From a checkpoint of a small transformer trained on Wikipedia: MLP 2304 tanh GELU, capped logits.
MLP neurons of a small language model. Each row is named by its layer, matrix (up: input weights) and neuron, and shows model dimensions 64-255. Each number is 128 + 32 x the weight over its row's rms, rounded and kept within 0 to 255. Numbers have three digits each.
After each neuron's rows, "fires on" lists the tokens most often at its 100 highest values on Wikipedia text that the model never trained on.

L5.up1819:128135177197166153105138093082120117156123145130148071073099147159115185196106091084140186111108144146114121151151111128139179118149126186146070149116098128114122216138146082162107070148077145093084134083151137126105156119133138164055138169161136144177127135104115147200143160065162130140074130149071110182117175193069124087135151105097092205150128071156186145186134085139104112106101156114153164075157108118138068127106138142104124144142071145085066107142116167199106162109079148102015122118123168094129083180102136096141122089144138165141112133143118146150155090095200086092
fires on: "\n", " |", "\n\n", ":", ",", "er"

L7.up766:127144131121171166064132144120154142094117155094117116075103154126125168230128154130188198113124165158174127120113115142132155112169143135144106083134143159151124136113170163162148121139111134083096115084094095118118085168154128077095135106112104118147191144140121132130161130131156114160167200094088203248132187169177065104116198072091175139116120119078152142089132145173103129098083169174148115116129124186128167121109064147141116088085131164155138113165188073146140161121148131196117091081114112136151135105082188063062141118100130164142153127159158053158110104079130092155
fires on: ",", " Dr"

L7.up1273:129110108188159127135120129213109131137094085119196094145058171124146184099049115117151112083109118206115121061128181157142175184150136140195069142108167101101122167097143105107150194118109150117086199130180141116131140128137090148114114131158163139142118155141099124140148147074140189090155148097074160151142103192096143117121115168158160109139137090137126142137168121141142117121097110107136178112111172125156169174117136137162159129117147161103164087127131143149137107139070125099167102122209122106106107133110125146127115160137191185130128117158139103093205108137132092151
fires on: " of", " in", "."

L5.up1726:177082161111098147145150104118169143109079082138092157084107069123089143097126126163133156153125179116171140107086104128134097174130100097142164121138166153109130175052181152123129133086123113128086138094144177143087161066148128073135111125123082138122120149208172078153102183089161096087137107144162093111145137098135132132136141130161143124141113115139062102150165129146131146129138170137122124108150143137148116102170131059163087155112094155134095112120134089190125167138154079165108180153076046108101133047154142196142125166117122111119120089112162133139157133143134132112
fires on: "."

L5.up588:135111064098124147109210147150105201121151142118144186191145150133114135093137112100128125202164190091120150142133128154175124115130152132197115174096113130118113139192135129139108168121103127055103063113148101126137129183132209090197132136112119150119130055096126110177164166149130139103072116110161086188137140161146144135142139138089203179130133118164133070111050170172163097113146063165175107147128160136110104112081136154093130162176116133159119150104137134068145071165173205095118114164155111165145075174169175088134122209141110136137180148120123112077133127131193112089
fires on: ",", " of", " to", " 18", " 12", "-"

L5.up374:165082159132085138109127137133141123142088173107138124160094139058151141114121090128136107120200091135116144093187155103107049108069117145133133136162146027152051112124123154121150127191101178102081054139161092131153098118149156114096118130101121157062106161145109141151149140209116163137115143115123112138131122088113126160131087151076169090133112160194116116096172169099166108153065168135150108144098135121100177155110111139150150172113140139132121087170101108129144158197132131133133138133149151106143120046121129085156137109110143062187180161156160159144149117124161096159
fires on: " A", " =", " a", "="

L5.up1877:145146166158145112101122137060143140161115049148152149158146173115145088074124164176136068117080123108144120183173139162101151079186162104132184168118108139175102153139140142107113187073092131060125156141179123158111152056065147177153147183181131114114152120061051144168163165189120171121136145119147101182092171110174142143144088082117158075135068138080157166148135102068160141124097151142173151185179165129110084109140166126087144149122178125180107102121138203136076085148096117065122140074086166072161150094111138128157127130179125185086153107113103075110097165121155120136
fires on: " as", "es", "ils", "on", "e"

L5.up1955:156070118185183143142185101084100146119184138124179144161119115101125069107179090179114077157118119140101143054119154123136142191139152146120088088180137121112189109137171100136136175169130172102073055127102156159144146156090136176128120124136163138101139124116177119171150140087190164145114122131114094091134109148096151145101111138108100122116101140142151127140121104152121198143075138123090224108144130143099104168137129148101157099127206116132123154145126157108142062112105128113175131123146189155094127157123186153159108163103216190132167106154136160150140130111134166140
fires on: " of", "000", "}", "5", "6"

L5.up780:108091096130139157097131126093192106101105125163142170097137092145085113131115074050162062112094201127113150166083110079088104163079156097130140157096172111174110132124187113074105127156103166130124080136117134116146108093106135133148146105084085123146099142158114113149146116076152128168186156101131185155148074131111132107150172095123137112122111090123145133088130052100099131084147179143103107107136098169182143123130164132115130161113130112074116098079164080164106170093123078058154117165156130145129098100114124099114128126081156127121151144136139148149180113034121081071
fires on: " |", ")", ".", " +", " −"

L5.up2120:074173198121135157147142155097104112140084108149140095125160141160089116096104095100148124141128123092145071165124097069142115093127186127125134092130096145050027215137126112100165136137076093162121123106130145142131130110116094162061163190098123070123157129134107098136136169082160129099124135127093145188120130148084105099123133091096085106115133096126123104128148096120121144133166184125168149113183072081105104112084142079158143102106131174110098113106123111055098107099146062088105120064194140132110098126144095114131141095144143182138160134179168197135099116140142077142
fires on: " as", ":", " of", ",", " that", " |"

L7.up511:125156169090112151108073112131147127088100146093100142068137107190098133152205125141137138122185111160176099121067110147195152180188164168108116120102159162097119102096088178086122102064125139147140162136139131131084117126216127156126115139129119183152133138158127118104154107097105104138153072140077195175129090120108120162110124113165131132082133138107150141125087103153105076142157146172180166166125197085152111147084184143140128077117107128145173069107190113109161089145139142093125098133113132100104124077105122103133099100139126125144126130158121117100062127111149047126
fires on: " and", ","

L7.up1290:129090133178129097108154081150105082122165125125127118098035140051142108088092134172147179116170126101064136134158172158103149120097096097076080088114193161094058178117131091078114163145143116116134092122143116073133063122132129139102099127101102161153102136134113109143114136137102102117130108105134069107130111097071109153154116065157155082156134102118096127155114130121121118215204059108179093126178144121108125126159128091128148149132073117137119079165110095089160184146167152114073109067124122132120114093104144129101096148151142079137191091118064139130097082197142136157
fires on: " the", ":", "s", " The", " mis", " its"

L5.up1909:066140121055190094137167095144168091125120089147138136093075082172116138120114130134132114147099155162078180144094160124118100162154118163084132139183113179056116061118148138166075154109113178111146085125110105125099147130125132104096164170125164146106123068156141199139155153143174175139071097075100138118157137215162203142078131171142124127102138145123124074099113146157154031129130150135114121128063229157156135135113108122091093144099151112100192144167149148109120125199068084143110122169111116160142144102100086146155141188153121117121124108142141135144093190101158093083
fires on: "'", "s", " of", "’"

L7.up463:170104135211124124148152152132141120130107130153152111127127146157119140182106162143164074116140157119134123160076086173160135153124134132114088143116181154189107149117134164106150139116145109088133098132168158159115172169151085090142163092133141117145113126092169118158140185137141157122145126138082135125175112125182102148162070129083115154094129147144123181137142155136145146121170163155119126133106141148180084157143150102152125143164125156103065113094169153183070118132123147059104097096102203126120125124161151178128105123144145109131138115180182100105138120094121128142
fires on: " and", "–", "-", " ;", " of", ","

L7.up1707:114128107106122097117104123135122180183114110131141162137105169072036197094075103107104084093127141160137129175140109097113165108166162118142167144062157154132138121114117148040128106108135151081126135110147116168088116048218116126079166158151188104148103105159102173156142205135078181125187129116095149147122112151140089105189140108142103120156094156109073105119105129116059106196172096103123130128182138145168100083099144101178146167117159160147145107127108113152136076191112104124127097103158136124130068073131163137050153111135137111095158156132182145127118104140135142143
fires on: ".", ",", " \"", ")"

L5.up712:128153149057156116150125130185124113072206175132096117139123112134150110197161115159120097083130142122183148090148150092134143165131129077093147143153133109190162150130127125179128091144101163151107139164163118201123128128194147083098098117127138082197148148177177178190124128125109112134116153122091080168105110132129127130149090154170181126164123151076110152135147122199134151133084133114155113184141103080089163120124028148139091148130125165097165111127127078178107152094105141100133102119167134139156187217153167156152087145118131168192136127160163152129142118085134074150
fires on: "="

L5.up2270:046182125115123155153159111202155155124129112125101159151157142165134158135080093145134139174131141143067138202087138143142125132109068131165136150109080099141124137105095114089168115197163192105147169145084125132154145161152106139124122087096153074127159074054125122130055119127071137142151148137119109215153107133048123137148088163176176094096140149113133171074133151147132105141089159079120078144110124172062166121161100151044111142113025169173158156147116052156133146102131134144135169135133123108102089180124145133107103133190107104124114159111159135100099160147167178069
fires on: ",", " and", " both", " or"

L7.up507:219092125110090038116191186121123131131129145157116155133082138120097126144115123101137104119138107147083134173122119157168125112150146102119115073151183120084092111108169149129060107120156085103099107124144150202182153194113091137089151189144147118105150138145131142172192108109085175198105207070132128155083087144141103130094100084155113148145120156100109159182154124112120114121082207091116135144105147130098154060079097113122131142161130088064096105172131075134152138107130109112165134082114115107135112098113141102077099167160115105152121131184142104144109125098042135117
fires on: " |", ",", " of", " to", " for"

L5.up1624:171064119094167149184160068156185107094142148109140113117132108193142122054111119137076173146135146110115108109149131145092109116094096153090135160128118121111024118071118125099153123176121114191097124127144137091128083094104194107137110136131161097140147107133148122163154163159103113140146077114114114171112152132136158113129093116139123121089144139122158093141145120071171138152135150171141022136127130162094120086177124145139087125111159176104134176205132160118111203138160110171133116162133129177114114108109144140104128156138084029101136154073124120107154164086150152089
fires on: "=", ":", " a"

L5.up1540:134121108165123141080168135111105134120107192058089104153096164166155133145131052149146086075137134149090098105120088161117140122123142124176119149085102193095144187087153174133187052100170138128080127145128081091162112075172098110109097073094071132117138097153133115112121148126099167094115130070118153147109136141139139116112130145083095120161155108129106130137080186127081111134111096113155099110183124197105089064096078146097197140098140111131173092145103102106144131077132125135097114059089090144133205132140142108110084116145089101239127153100142185121153123057113123115
fires on: ",", ";", "ho"

L5.up818:122124167143133106122172099158118119101079184149138204156103104155115117097082087074156185125147125090118104112212124075130182123118101135098086194128107164101089129111156142179160151055144121091142178075131100172073149146172156141063159117117130094164134145156082098181141097127132076074096123127093172160103106118147144103160102145140138121179106141119158127142141083115124187186090138139133122155124125149118158124153119094101107126162114099119141071091106124210102105132144154080118162089189069128122157124114126090101106180093157142125138210140173147101155113129125118172
fires on: " the", "|", "-", "\n", " of", "s"

L5.up860:162123136203087123152161173170145072121166090114142076125124137124093104133121136109093087135122143101079145173129195142147153147097125172120122167193136111133028148116063127140151139100074131105128119198139111123150136151101157083123103158104093100143100084123082124090170090056106097121182172128093057188191143110160134176188150130096163180165132068072157061140119114219119167190164107142149131109126099104089123133112135124141182113129145166127085081143134187110094102125160128110130105096127145143142025116216149176104119145170141128121118183098134106149155121123162158165
fires on: " the", " (", ",", ":", "-"

L7.up573:119112144109070134176151158108148123089155127137122132191107134146139141178114142118139144198130137160117178133133110134201107138209173134061075140086144167107121086122086104128172122173173037071149112149116183144171091172150065088110119167053133122165112114083177171147099117148086187106125105033158153112174111116123127137062125111156144144133135181063121107087113143184087108090107160108062117144115136130132175146121106132166086142128112165156138152161118080149112118122107113142105127151106113165108180133174088149113124161147160154132085137099166088149107149172143124116
fires on: ".", ","

L7.up1622:057136139116122116146171090161149154174124081112115115130083094134192168108106095137139173149148152150093101126133081134110166083122214151065120132159125112111142158101165144182118085098157158134138165146163103067106127132118098098084158158127180101158172077115128108100100141134248116113107137159111144097195098071157121125176145139102144095115072123118131154049122124070108149062158208162216107084102139178080103127142159130134076102119135105088127097132140128156110130218120141126185095095139138211088114159140141142151124160154155119144063126160125157130166171090123151054
fires on: " “", "'", "’", "–", " Hi", "&"

L5.up1744:139085125073143094099126102125083162088078070167126139133164088089117132135121108153152085174133166090103148077156185105089070111111164138119095105094157190118112157128172078127089116097119140162110137125110092137136111084173083141046145123126136188157128069142137093109155107153151090182133154141129179098141131147149098105107095105100099144139145117129077079141152062169106096126228173084094168097170128120148130103131100064116074118187108088132155087114119065136121107126162105063115116095147109138124144074103111132089060157102114118096174090075134156098110152089175115112
fires on: "."

L7.up1310:155088091112139109153135136122164205124075207090175100122139093120175090155141148089109105111156152138042151123055150189183158157131166117212078165147127089178146151123155133154080193139146170095128126148140107112160079164070098152115126162126099130094108087150118139150189140118182163131100164121120125091112146139131154173131135131125123143117113139124126146108135136163205129147137111151107086160122175216101192151118145107113144045133123134098086122143150114094148154140162157071187074118155083142114150131138126168159124124070140181109130119103142108102123158169143124155
fires on: " of", " in", " T", " to"

L5.up1320:160100097158140124138157127118110161115140146091119146100170146181116097145125149135115141083139126130165108091091076137169110123140094086059116119107134151066122182137112133102147114147147091086118139138190137130049180124144069145124103113086120112110094093115121109128044138106069108090060159070157164135081129119136146158098047139122163081178106155111158202080151149091153133133113075136111113176150129095098070184100097091107117154160108149148117084157114117109068168163100108122154127157088118131169134140119108126101136099162161079211096162068150098099079157161179168094
fires on: "=", ","

L5.up1519:122134134060153108075173131126128105125092106081119189179079157102084163156133125167147122135111123157146155128151108114141074126151149171102176134114172131127080171110187072124143110111138039132112130182116131181108088178148140085102153100111161154131066140105118146159133127081128125163125121113077090117140130073056112164076070090136129098159083156146108157095077183156159105110113096090194134084099110115094166150112084164092163149165138200172187090107111089138108102101118135062047128148111106146109117141110130088103137157106171127128140144156111147140099134139108174158
fires on: ".", "-", "–"